Weights of a small GPT-style language model, trained from scratch on English Wikipedia.
Size: 5 heads of 128 (1 for keys and values), MLP 1728 SwiGLU.
MLP neurons of a small language model. Each row is named by its layer, matrix (gate and up: input weights) and neuron, and shows model dimensions 442-505. Each number is 50 + 10 x the weight over its row's rms, rounded and kept within 0 to 99. A neuron's up and down rows have the sign that makes its largest values positive.
A block is one neuron, or neurons of one layer that tend to fire together. After each block is what it responds to, as a language model described it from the Wikipedia text at the highest values.

L3.gate682:39 48 58 55 49 43 50 43 38 40 43 66 66 52 37 47 62 54 48 57 46 50 63 62 46 59 39 70 49 43 53 54 41 72 33 66 51 58 67 44 61 64 27 59 23 42 62 46 53 64 45 50 30 48 54 64 56 50 57 55 39 63 65 51
L3.up682:46 40 37 43 47 55 53 45 60 63 44 47 65 40 44 39 81 39 60 49 51 45 74 37 45 43 20 55 51 59 54 31 57 58 41 48 70 56 30 60 52 57 41 58 34 54 53 57 49 49 33 54 49 39 55 65 41 51 53 40 21 54 70 45
L3.gate1135:49 53 61 60 51 47 64 40 55 35 55 59 53 42 53 62 42 46 52 31 44 46 58 41 28 44 62 47 50 51 42 44 37 59 40 58 45 60 43 59 32 57 59 42 44 37 44 53 65 47 57 46 45 49 49 39 37 52 45 58 58 50 34 47
L3.up1135:56 25 64 46 56 56 73 43 45 48 40 46 56 45 51 52 43 29 54 39 32 68 43 46 48 49 44 40 45 45 42 55 40 59 61 55 45 58 31 54 38 47 50 37 48 37 42 42 71 55 40 61 47 47 38 46 66 51 61 60 77 47 23 51
L3.gate1155:45 40 40 47 41 50 52 44 53 28 60 55 65 33 44 35 65 42 62 49 55 49 58 52 43 48 52 59 28 44 40 33 55 33 62 53 47 63 54 33 50 62 40 50 50 57 26 53 34 53 35 55 26 44 42 59 58 45 55 46 52 54 55 36
L3.up1155:51 52 48 32 57 52 53 46 56 58 47 56 59 49 43 34 54 54 49 45 46 45 53 46 55 28 37 44 44 60 54 42 44 41 56 69 60 56 53 52 40 36 41 56 58 55 63 42 50 53 51 55 63 60 35 48 75 49 50 47 65 39 45 31
L3.gate1514:62 56 45 56 48 56 34 48 39 44 47 53 50 46 57 51 70 43 47 41 46 46 56 41 62 67 48 51 50 42 47 50 33 59 40 43 53 52 42 58 65 57 46 50 58 26 48 62 46 49 51 56 42 60 51 47 43 63 42 69 70 60 42 46
L3.up1514:51 41 40 48 49 44 59 41 50 47 44 55 51 48 56 27 68 35 56 54 26 41 26 48 42 37 61 55 47 56 41 51 53 44 58 64 58 53 48 59 30 54 45 58 55 56 71 62 41 61 59 58 53 42 45 73 40 33 49 57 49 64 52 46
Wiki section-heading start. The first = of a == Heading == line after a blank line, e.g. == History ==; also closing quotes in episode titles and express/evidence of.

L6.gate211:57 51 70 45 61 43 50 52 58 49 51 54 57 41 49 50 48 55 37 64 39 53 45 38 42 47 54 44 42 54 58 58 41 62 55 50 57 52 53 54 55 37 56 62 41 45 61 49 44 43 42 41 56 35 57 50 41 23 29 53 52 41 31 48
L6.up211:53 32 56 44 40 34 44 38 50 37 70 29 59 41 57 55 37 40 48 51 55 46 59 51 40 60 38 37 66 37 38 36 57 56 40 43 55 61 47 64 53 46 48 49 65 77 61 62 30 57 45 37 47 56 32 36 43 41 53 47 55 61 31 54
L6.gate278:43 53 63 45 55 55 48 54 53 41 35 38 42 46 58 44 46 68 23 45 51 40 48 57 30 53 41 48 44 41 53 47 52 63 57 51 43 41 48 59 47 72 45 51 62 64 48 48 77 49 39 41 51 50 37 59 51 43 53 72 66 51 55 57
L6.up278:55 36 56 67 47 72 65 46 47 53 34 51 53 52 53 53 46 50 55 27 35 59 43 69 32 58 47 57 62 51 55 35 44 35 45 43 60 60 43 72 61 44 53 55 56 37 41 44 58 54 43 38 68 38 37 50 25 38 60 65 58 43 26 57
L6.gate310:46 50 52 55 35 39 53 36 43 38 41 37 41 51 66 63 51 52 49 56 59 39 49 59 30 72 43 44 30 48 53 46 41 61 51 55 70 46 47 34 62 56 50 57 48 40 54 35 45 45 57 37 36 53 40 71 41 53 35 40 36 48 51 74
L6.up310:52 57 66 43 59 46 40 45 48 55 34 44 44 61 37 66 51 56 59 53 43 44 58 57 39 41 44 31 49 32 35 60 47 34 53 45 39 51 33 35 66 56 58 73 52 32 51 47 34 35 45 57 41 37 51 43 49 50 44 62 42 46 54 55
L6.gate338:57 39 40 53 57 45 55 50 44 68 55 38 59 44 36 52 47 37 44 64 46 43 46 45 48 44 63 48 42 53 44 40 48 44 63 42 63 42 50 62 66 57 34 57 58 49 55 47 49 39 42 62 58 50 56 54 52 46 57 54 55 54 56 41
L6.up338:33 40 60 54 54 54 52 48 50 49 71 46 64 41 46 42 54 58 55 78 39 38 52 46 59 45 68 50 45 53 49 59 40 71 62 48 46 45 45 59 67 52 49 46 37 54 50 37 62 49 44 40 54 42 72 63 36 59 47 46 70 42 54 59
L6.gate355:42 45 48 60 54 37 40 35 57 48 45 50 32 54 44 55 51 62 55 20 26 55 48 76 49 50 47 33 60 44 57 54 59 41 38 39 40 46 50 59 55 46 48 50 48 47 42 54 48 72 55 57 49 45 54 49 38 64 43 65 49 56 63 40
L6.up355:59 55 65 61 63 59 45 39 68 57 40 63 56 44 46 48 62 50 50 44 35 46 55 59 43 45 54 49 38 40 44 59 49 55 61 63 48 52 60 45 60 60 61 50 44 42 45 53 59 59 46 53 61 56 49 46 72 65 47 50 59 61 32 56
L6.gate363:57 41 54 46 45 45 52 25 43 43 50 52 43 60 60 37 41 37 46 40 56 53 54 69 65 54 53 49 48 57 39 57 59 51 61 57 40 63 43 70 49 69 47 65 54 54 81 61 56 37 53 52 51 37 48 52 35 56 45 57 47 45 64 75
L6.up363:37 64 49 52 43 61 49 49 55 39 56 54 48 40 45 46 58 62 54 46 47 44 65 42 46 40 47 45 47 52 39 53 54 43 52 36 39 50 31 40 46 35 47 41 44 57 56 37 38 37 62 53 50 57 69 43 63 34 41 49 46 30 40 49
L6.gate612:47 45 53 54 47 52 30 46 64 49 57 40 62 35 58 53 28 61 52 43 54 31 51 47 32 59 50 44 52 64 51 36 55 47 40 49 50 49 42 58 54 61 45 53 41 39 54 42 52 50 59 54 43 39 64 43 39 31 39 37 34 40 41 37
L6.up612:57 60 54 53 61 58 46 54 48 59 36 42 52 49 69 30 50 54 50 46 52 75 56 56 54 48 54 50 27 64 45 45 75 44 48 56 47 42 51 37 40 60 49 38 71 39 51 48 47 58 47 42 32 53 53 36 42 69 49 35 47 34 50 33
L6.gate637:38 59 58 46 46 66 46 45 57 62 41 35 50 57 46 52 61 54 62 50 56 52 64 47 62 51 52 33 50 30 53 49 38 40 49 50 61 58 46 62 65 58 61 31 62 53 49 45 51 61 44 43 63 43 88 51 51 42 53 37 52 41 51 40
L6.up637:58 41 71 56 54 60 49 70 35 60 49 44 48 66 31 50 47 41 50 60 56 56 49 45 35 53 34 46 52 43 53 45 48 52 43 47 62 57 33 46 57 36 52 54 61 38 59 42 56 38 49 70 57 34 41 29 48 46 43 57 49 55 37 47
L6.gate702:60 48 64 51 36 60 45 45 53 35 63 39 65 25 40 54 44 51 53 55 51 51 73 59 46 51 61 42 43 54 46 43 43 48 42 47 41 60 46 53 51 59 52 49 39 53 58 43 42 26 39 40 58 59 47 49 54 54 36 42 54 62 66 41
L6.up702:60 52 35 51 43 44 54 49 45 57 49 38 40 49 48 40 60 48 38 41 45 50 78 55 48 41 44 51 28 51 58 69 40 50 59 31 33 65 40 54 57 64 66 33 42 38 48 60 54 38 41 49 36 52 54 32 48 44 58 66 47 39 53 40
L6.gate829:30 35 62 49 53 47 45 19 49 48 46 55 45 46 29 50 61 52 42 25 41 48 43 65 38 63 64 37 49 64 41 57 57 49 42 45 58 58 69 61 42 77 50 54 49 28 42 41 57 48 43 49 42 57 45 50 42 70 43 54 54 47 45 52
L6.up829:63 49 38 48 62 47 35 69 54 19 43 59 31 62 37 27 55 39 52 64 52 25 44 56 43 52 28 69 53 48 58 41 67 44 50 51 60 52 73 49 66 44 50 36 47 42 56 22 35 36 57 49 49 54 62 50 54 47 54 58 44 37 42 47
L6.gate878:33 36 59 45 52 66 45 48 63 62 49 28 53 47 45 61 43 48 57 40 42 52 59 43 45 67 74 39 53 34 29 41 47 59 56 38 73 53 50 33 48 52 67 42 24 29 66 47 56 46 56 47 50 44 57 44 40 46 56 57 45 49 52 48
L6.up878:61 47 37 58 53 55 50 41 49 59 52 36 51 51 57 36 31 66 37 34 69 44 55 49 66 60 47 48 32 55 56 37 40 40 43 48 50 51 49 41 30 40 40 43 48 45 38 53 54 57 43 35 50 41 63 47 41 43 51 65 47 45 72 61
L6.gate904:44 58 47 55 63 37 38 49 53 58 45 61 49 56 48 38 60 38 31 33 32 65 59 40 51 47 58 62 51 72 62 61 57 51 53 48 61 47 59 50 48 50 56 62 50 42 51 17 48 39 49 54 45 34 36 53 53 56 59 48 55 48 53 39
L6.up904:43 46 55 45 57 42 25 43 51 44 47 51 53 41 52 58 43 46 66 50 69 44 58 50 39 44 55 56 30 54 60 34 57 24 62 51 50 45 62 58 55 45 62 52 60 48 60 37 58 50 51 73 56 49 59 60 63 46 50 31 56 38 58 52
L6.gate1041:53 34 43 54 43 54 42 62 70 39 73 36 52 43 36 55 44 40 48 57 64 58 32 51 60 56 40 48 69 47 47 49 66 50 59 51 32 37 40 44 49 59 36 49 57 58 57 58 71 26 69 59 61 39 55 65 53 63 38 64 36 46 45 56
L6.up1041:55 51 58 44 42 62 52 49 50 50 52 38 46 46 45 62 60 60 38 51 47 48 42 45 64 44 51 55 38 49 29 58 43 51 54 48 41 62 46 50 41 43 57 49 42 46 48 52 43 55 62 38 48 47 44 75 51 41 47 49 56 42 48 53
L6.gate1204:48 42 52 61 54 41 41 59 44 48 49 48 60 49 50 46 62 38 38 53 49 49 54 24 25 56 45 49 51 33 52 41 67 29 50 69 47 34 52 48 59 60 51 48 55 54 42 38 64 43 39 47 55 70 53 61 52 67 52 34 48 32 46 39
L6.up1204:35 44 53 70 54 63 62 52 45 44 54 45 50 56 55 32 44 46 51 58 54 46 34 45 39 70 57 37 42 32 50 57 60 54 36 35 59 60 51 35 56 38 58 59 46 26 45 57 69 62 56 52 34 40 53 31 46 60 52 58 37 62 42 55
L6.gate1242:55 48 54 50 52 52 60 38 69 45 62 55 48 58 60 47 41 62 31 35 39 69 44 52 44 55 47 48 53 48 45 61 48 50 48 49 72 45 57 51 49 57 52 53 70 61 39 61 72 55 65 51 53 58 30 68 50 38 53 50 54 38 34 38
L6.up1242:48 34 59 48 49 49 45 68 54 38 41 58 61 58 61 51 46 54 44 54 50 52 39 60 27 43 48 59 57 49 66 49 44 32 64 49 47 49 53 41 53 48 53 57 53 46 27 43 58 44 39 41 57 56 75 29 49 46 60 42 60 53 55 32
L6.gate1496:50 63 41 36 39 46 52 39 41 46 50 52 43 35 65 68 57 51 43 47 69 41 50 62 46 51 40 63 36 35 72 64 55 52 31 48 36 52 54 71 45 55 58 29 35 44 76 45 40 50 33 63 39 53 45 45 52 56 58 39 46 55 52 42
L6.up1496:68 47 38 48 40 48 69 67 46 52 39 64 57 65 40 49 52 41 54 53 56 44 59 44 52 47 38 47 53 60 50 34 42 49 50 43 59 41 54 48 41 42 71 51 59 31 39 38 41 39 50 62 43 44 51 39 43 51 39 46 37 43 44 45
Infobox Website field. Mostly the word Website opening the last bulleted infobox line before a URL, as in "- Website: www.cityof"; more weakly, is/are after a subject and opening quotes.

L4.gate544:50 49 49 66 65 52 46 69 47 61 53 43 61 66 39 51 46 59 41 23 46 59 71 65 57 55 59 38 40 62 56 50 51 30 58 44 34 66 53 47 36 57 47 41 31 48 60 52 38 53 49 55 37 44 55 59 57 49 50 40 57 59 64 69
L4.up544:51 54 48 51 50 57 60 68 49 49 52 43 48 66 47 52 34 55 34 56 57 52 66 65 59 61 82 39 33 59 69 49 56 56 59 48 34 72 49 50 42 47 54 49 46 51 60 38 41 62 48 52 30 52 50 68 50 49 49 51 44 61 40 70
Copula and predicative "as". Fires on copulas like was, is, are, were right after a subject, and on "as" in "described/seen X as", introducing a predicate.

L6.gate84:48 40 51 61 53 59 70 66 48 44 47 41 68 47 47 50 48 38 62 37 61 60 53 46 54 36 47 41 65 34 43 53 44 68 40 54 55 60 70 54 54 40 43 46 49 62 55 49 52 33 43 54 50 33 60 52 56 66 44 59 56 60 46 56
L6.up84:56 74 55 64 55 42 61 53 62 50 48 50 55 40 63 40 57 54 42 50 32 51 63 82 39 52 54 43 31 39 38 59 62 53 52 53 44 46 52 42 29 36 49 63 46 53 44 74 41 50 40 40 63 29 55 53 44 47 56 51 66 75 54 54
L6.gate131:57 29 71 50 51 44 61 49 52 53 58 56 74 42 61 55 40 44 38 60 31 56 44 33 58 42 34 36 50 60 58 50 38 53 61 59 51 52 45 54 45 57 47 75 44 48 39 45 59 50 51 33 48 42 59 47 48 60 71 37 34 55 49 40
L6.up131:50 44 59 57 43 49 36 54 57 57 31 49 45 40 47 43 59 53 38 60 45 60 67 42 58 49 57 46 42 48 54 62 51 67 63 39 50 38 64 67 36 56 53 70 69 44 57 41 33 54 57 65 38 52 59 40 53 47 50 73 56 39 43 48
L6.gate256:63 53 53 33 45 44 44 55 51 60 61 57 77 44 55 50 41 42 40 32 46 71 55 44 67 46 41 48 36 52 41 46 29 55 45 31 32 61 46 50 82 38 51 45 40 63 40 61 70 55 48 54 42 44 59 59 38 43 32 66 57 33 42 45
L6.up256:64 54 51 46 46 47 55 40 48 53 52 58 57 52 41 60 47 42 54 52 46 50 54 50 48 39 62 57 40 51 32 49 32 58 46 59 42 44 60 54 54 59 64 47 33 47 51 57 57 56 59 44 37 51 47 42 49 43 45 48 40 43 64 58
L6.gate343:37 53 71 40 48 42 48 51 38 56 49 50 27 40 47 42 53 38 43 46 46 74 52 46 49 43 59 55 55 43 44 44 32 68 46 55 58 57 72 46 38 55 42 56 51 41 36 54 62 60 50 51 50 46 53 51 51 58 42 36 54 37 67 44
L6.up343:33 39 56 57 52 54 53 56 39 61 47 54 42 48 51 42 55 43 43 43 41 66 51 45 53 51 49 52 43 55 40 44 30 63 28 50 59 35 71 60 46 34 50 48 41 47 37 51 58 59 63 64 51 47 50 41 51 53 35 37 53 50 60 44
L6.gate372:47 57 53 50 59 40 61 55 47 70 44 53 47 54 59 51 66 46 37 52 52 52 52 61 39 43 48 50 39 34 30 52 68 43 60 59 45 58 56 80 42 55 49 50 52 38 47 52 47 56 62 62 46 41 54 60 18 78 43 49 34 61 56 32
L6.up372:60 34 57 45 37 49 62 59 44 54 41 47 43 56 51 50 62 51 38 43 47 46 51 50 35 46 36 44 37 51 36 55 49 44 49 52 46 55 54 75 42 62 48 51 61 38 53 44 57 56 70 51 50 45 51 48 31 70 54 47 35 68 49 38
L6.gate526:43 60 51 52 59 49 68 52 43 61 59 49 40 51 51 41 44 26 46 50 32 60 56 56 36 51 62 45 42 63 33 56 38 64 48 36 64 52 49 66 55 41 58 56 51 43 47 50 57 65 54 55 48 37 46 36 52 28 46 44 55 58 55 46
L6.up526:59 42 63 58 51 41 54 40 29 47 60 38 55 49 43 52 43 39 57 47 37 63 55 55 48 44 58 44 36 48 62 49 52 57 56 57 53 55 48 61 55 39 43 42 60 42 47 54 38 51 44 47 41 53 50 23 43 34 49 37 55 33 35 59
L6.gate662:36 57 53 42 30 44 51 42 63 59 49 52 48 23 49 39 38 61 61 53 56 62 40 57 45 44 35 55 55 43 51 43 34 51 49 24 47 55 38 58 66 48 45 45 48 34 34 62 58 53 46 38 42 36 64 46 57 57 42 35 56 49 58 43
L6.up662:47 56 40 41 57 39 46 43 54 62 59 53 66 53 46 59 56 61 56 53 60 46 44 62 50 51 51 58 60 51 54 48 48 39 58 53 31 55 43 62 53 32 41 37 55 50 33 37 52 48 48 54 44 46 53 45 46 45 44 55 57 56 57 56
L6.gate903:30 46 47 39 52 76 56 37 55 28 73 59 64 53 61 63 52 65 68 62 44 58 55 65 32 65 54 58 55 42 43 55 60 50 63 66 57 50 38 40 31 59 59 43 39 47 63 47 58 55 47 47 53 48 37 45 41 64 62 65 44 45 53 60
L6.up903:55 60 42 47 29 46 28 45 27 63 49 35 63 34 53 48 52 41 41 35 43 51 62 59 50 63 47 62 50 60 48 53 38 58 34 59 64 32 40 50 48 52 40 47 66 36 50 53 49 58 61 57 43 55 59 68 64 54 45 44 46 45 45 40
L6.gate991:52 63 37 44 66 55 60 53 49 50 49 64 60 56 42 57 34 38 37 52 39 56 58 32 38 37 37 45 51 59 41 33 53 55 45 49 52 49 61 59 71 53 71 62 56 52 55 49 46 46 52 65 45 53 33 54 57 35 56 54 59 43 50 45
L6.up991:43 55 39 60 63 55 56 50 36 50 68 57 65 48 45 53 44 53 55 65 60 39 61 47 65 54 55 71 64 46 60 46 51 57 38 52 39 54 44 66 69 29 37 69 52 53 56 63 51 40 53 41 56 44 50 45 57 48 65 54 50 49 40 61
L6.gate1171:71 38 53 45 42 55 56 42 31 51 39 52 46 47 47 51 75 24 31 45 61 60 65 58 41 32 53 57 70 64 48 45 55 34 51 50 33 59 53 60 37 61 39 53 55 45 51 48 48 44 38 43 47 41 55 53 58 63 73 47 51 52 67 53
L6.up1171:60 51 56 46 37 51 48 32 47 59 47 33 45 68 32 55 59 35 40 48 65 54 56 29 31 65 43 59 63 44 29 41 35 65 51 49 61 45 41 47 46 44 59 60 50 57 48 40 53 45 31 46 39 49 42 57 33 58 44 72 44 36 61 53
L6.gate1217:47 43 45 49 55 44 44 43 39 62 67 41 46 52 54 47 45 50 54 59 39 28 62 57 37 67 52 61 35 58 32 48 58 49 54 47 40 50 49 34 52 68 32 38 53 59 40 54 54 80 33 65 38 51 44 51 40 46 53 43 44 61 39 55
L6.up1217:61 55 47 44 47 51 56 63 52 39 55 36 64 51 48 59 54 43 61 32 50 51 55 39 44 40 47 51 69 63 34 77 54 62 54 52 44 64 40 49 49 53 44 66 60 59 40 53 37 60 54 53 56 50 56 45 65 57 44 36 56 47 40 45
L6.gate1254:44 49 40 37 62 55 54 38 30 43 59 43 56 24 50 37 54 49 45 44 46 58 62 45 59 68 58 50 73 65 59 35 51 57 46 61 60 29 66 38 57 61 51 40 45 29 53 42 45 37 52 45 65 41 63 54 51 66 47 68 47 70 32 44
L6.up1254:43 59 62 39 52 29 50 46 53 37 51 40 70 60 61 28 21 57 54 43 42 63 36 46 47 67 45 50 37 64 54 40 45 39 52 61 34 62 54 64 62 43 53 43 51 44 50 43 44 48 65 70 24 45 41 42 47 55 37 72 42 78 55 47
L6.gate1332:43 58 70 53 50 63 52 55 43 58 36 46 58 46 48 48 50 41 55 45 50 38 57 52 38 72 59 69 54 56 49 57 37 54 47 48 42 58 41 43 46 52 51 47 37 50 59 64 55 69 38 46 35 46 42 41 66 55 38 23 51 47 63 38
L6.up1332:42 47 75 48 52 65 58 45 46 49 38 56 38 52 32 57 39 35 49 43 42 46 55 46 31 51 64 63 46 56 46 53 46 45 52 57 40 48 61 58 44 39 48 44 39 40 55 47 52 67 53 42 44 34 44 42 63 38 50 42 23 36 47 42
L6.gate1336:29 55 58 55 57 43 53 50 54 58 51 56 31 35 56 38 46 41 60 47 35 54 61 41 55 63 58 52 49 58 41 47 46 43 40 67 36 54 49 62 40 39 44 67 57 52 44 59 63 58 60 44 41 40 53 24 47 50 40 39 46 48 48 44
L6.up1336:29 52 60 47 39 44 53 36 57 59 49 51 44 49 56 46 45 51 54 36 36 65 57 52 46 53 57 58 55 53 42 38 50 55 34 60 47 49 39 55 41 35 46 64 52 44 53 50 58 62 55 48 46 57 54 36 55 48 44 37 28 51 40 44
L6.gate1544:51 57 49 65 48 42 40 50 39 58 53 35 60 53 42 42 55 48 48 38 50 50 46 53 49 65 54 53 48 40 47 42 50 51 57 47 51 61 46 66 43 83 49 53 52 40 71 56 31 66 46 33 50 52 48 56 51 57 49 50 38 53 43 45
L6.up1544:44 64 43 60 53 65 51 37 42 66 41 24 68 43 42 38 62 61 58 54 35 32 46 51 46 40 48 55 58 56 50 48 50 37 37 69 43 51 51 47 53 60 55 53 47 56 50 49 70 53 43 46 47 54 37 55 38 35 57 59 53 67 52 54
L6.gate1652:51 77 63 43 49 42 40 48 44 48 34 35 54 40 49 41 50 60 53 57 49 57 42 41 21 34 45 50 35 45 55 55 58 50 58 50 37 45 58 61 64 43 40 57 44 67 48 52 31 53 55 41 66 58 47 37 63 46 51 30 49 50 39 42
L6.up1652:41 66 42 60 50 46 58 52 63 55 49 43 52 38 35 61 45 57 68 58 43 53 37 32 46 60 60 29 41 68 50 63 66 50 36 41 46 46 65 56 51 59 65 52 49 40 51 40 34 61 47 42 66 46 45 55 37 55 43 53 68 38 55 51
Section heading start. The first = of a wiki section heading after a blank line, as in == Plot == and ==Reception==; also sentence-ending periods and line breaks before a new section or item.

L4.gate1238:48 60 49 54 51 64 52 54 48 72 48 40 62 41 31 35 49 60 41 62 33 40 52 43 44 64 51 48 51 58 46 48 36 61 61 46 55 76 46 66 50 71 57 55 69 61 76 43 46 50 49 58 61 46 50 46 53 64 44 48 50 45 39 54
L4.up1238:53 32 50 62 41 61 51 51 56 45 53 47 48 55 63 24 61 67 51 39 45 58 53 52 54 49 50 48 50 52 52 50 42 69 56 55 47 68 49 49 42 44 23 44 60 52 59 57 60 54 49 66 50 62 63 50 54 67 50 46 34 55 43 67
Section heading opener. The first = sign at the start of a wiki section heading after a blank line, such as ==History==, ==Plot==, == Early life ==.

L3.gate12:56 41 33 42 59 72 44 55 53 53 45 56 47 45 30 45 36 56 52 37 53 33 65 50 42 44 29 53 57 54 61 34 62 51 53 43 64 60 54 62 53 56 57 75 49 60 39 45 50 52 44 62 51 48 52 46 44 37 40 29 43 67 47 45
L3.up12:66 59 34 59 40 69 40 47 31 35 53 41 43 49 44 47 54 62 42 36 57 52 57 45 25 33 50 49 50 32 55 49 48 50 47 44 51 47 45 57 38 42 54 51 51 62 56 56 46 53 43 58 67 59 57 56 31 42 24 53 44 62 27 35
L3.gate436:62 49 49 46 71 35 39 73 63 53 36 39 43 46 44 58 50 43 52 55 58 61 47 51 52 57 63 60 48 40 47 48 55 50 52 50 38 36 35 37 62 41 48 53 56 42 41 63 48 65 64 57 53 43 63 58 54 25 52 40 37 37 36 49
L3.up436:41 52 49 61 56 54 41 59 52 65 42 48 33 30 52 50 45 38 37 56 43 76 46 35 56 55 52 48 47 34 38 43 39 34 37 41 52 45 46 46 73 41 45 41 47 55 29 61 67 51 46 57 41 59 42 58 47 38 39 47 41 58 43 57
L3.gate716:51 40 60 42 45 53 52 60 54 45 52 55 45 32 53 53 48 48 65 46 39 57 50 60 41 48 54 58 34 51 51 40 48 68 35 29 51 66 35 43 58 53 40 69 57 51 36 48 52 31 59 64 44 61 64 55 45 36 41 68 50 43 45 44
L3.up716:52 60 53 47 61 38 46 50 55 37 46 55 48 48 50 47 32 68 63 57 48 51 48 55 36 46 57 52 40 47 53 40 45 30 44 45 51 58 40 52 56 52 45 42 52 66 58 48 47 31 51 58 64 64 55 36 50 55 37 50 35 48 48 47
L3.gate1723:70 34 44 43 62 58 27 55 47 43 37 49 60 42 40 39 30 42 61 47 47 51 47 46 42 55 37 32 55 36 43 48 48 50 58 49 54 53 51 34 37 62 42 59 51 60 55 44 50 67 47 64 52 44 38 49 34 49 52 49 47 30 48 41
L3.up1723:52 47 56 65 57 41 47 72 58 42 57 42 52 38 53 47 35 47 38 43 45 40 57 57 52 60 52 48 52 69 49 50 67 51 38 47 61 43 52 44 64 72 61 61 37 53 50 62 54 43 40 60 39 54 55 33 40 33 50 44 42 47 40 52
Infobox "Website" field. The word Website as the last dash-led field label in Wikipedia infobox lists, before a URL; weaker on scattered nouns like social, nature, development, Athletic(s).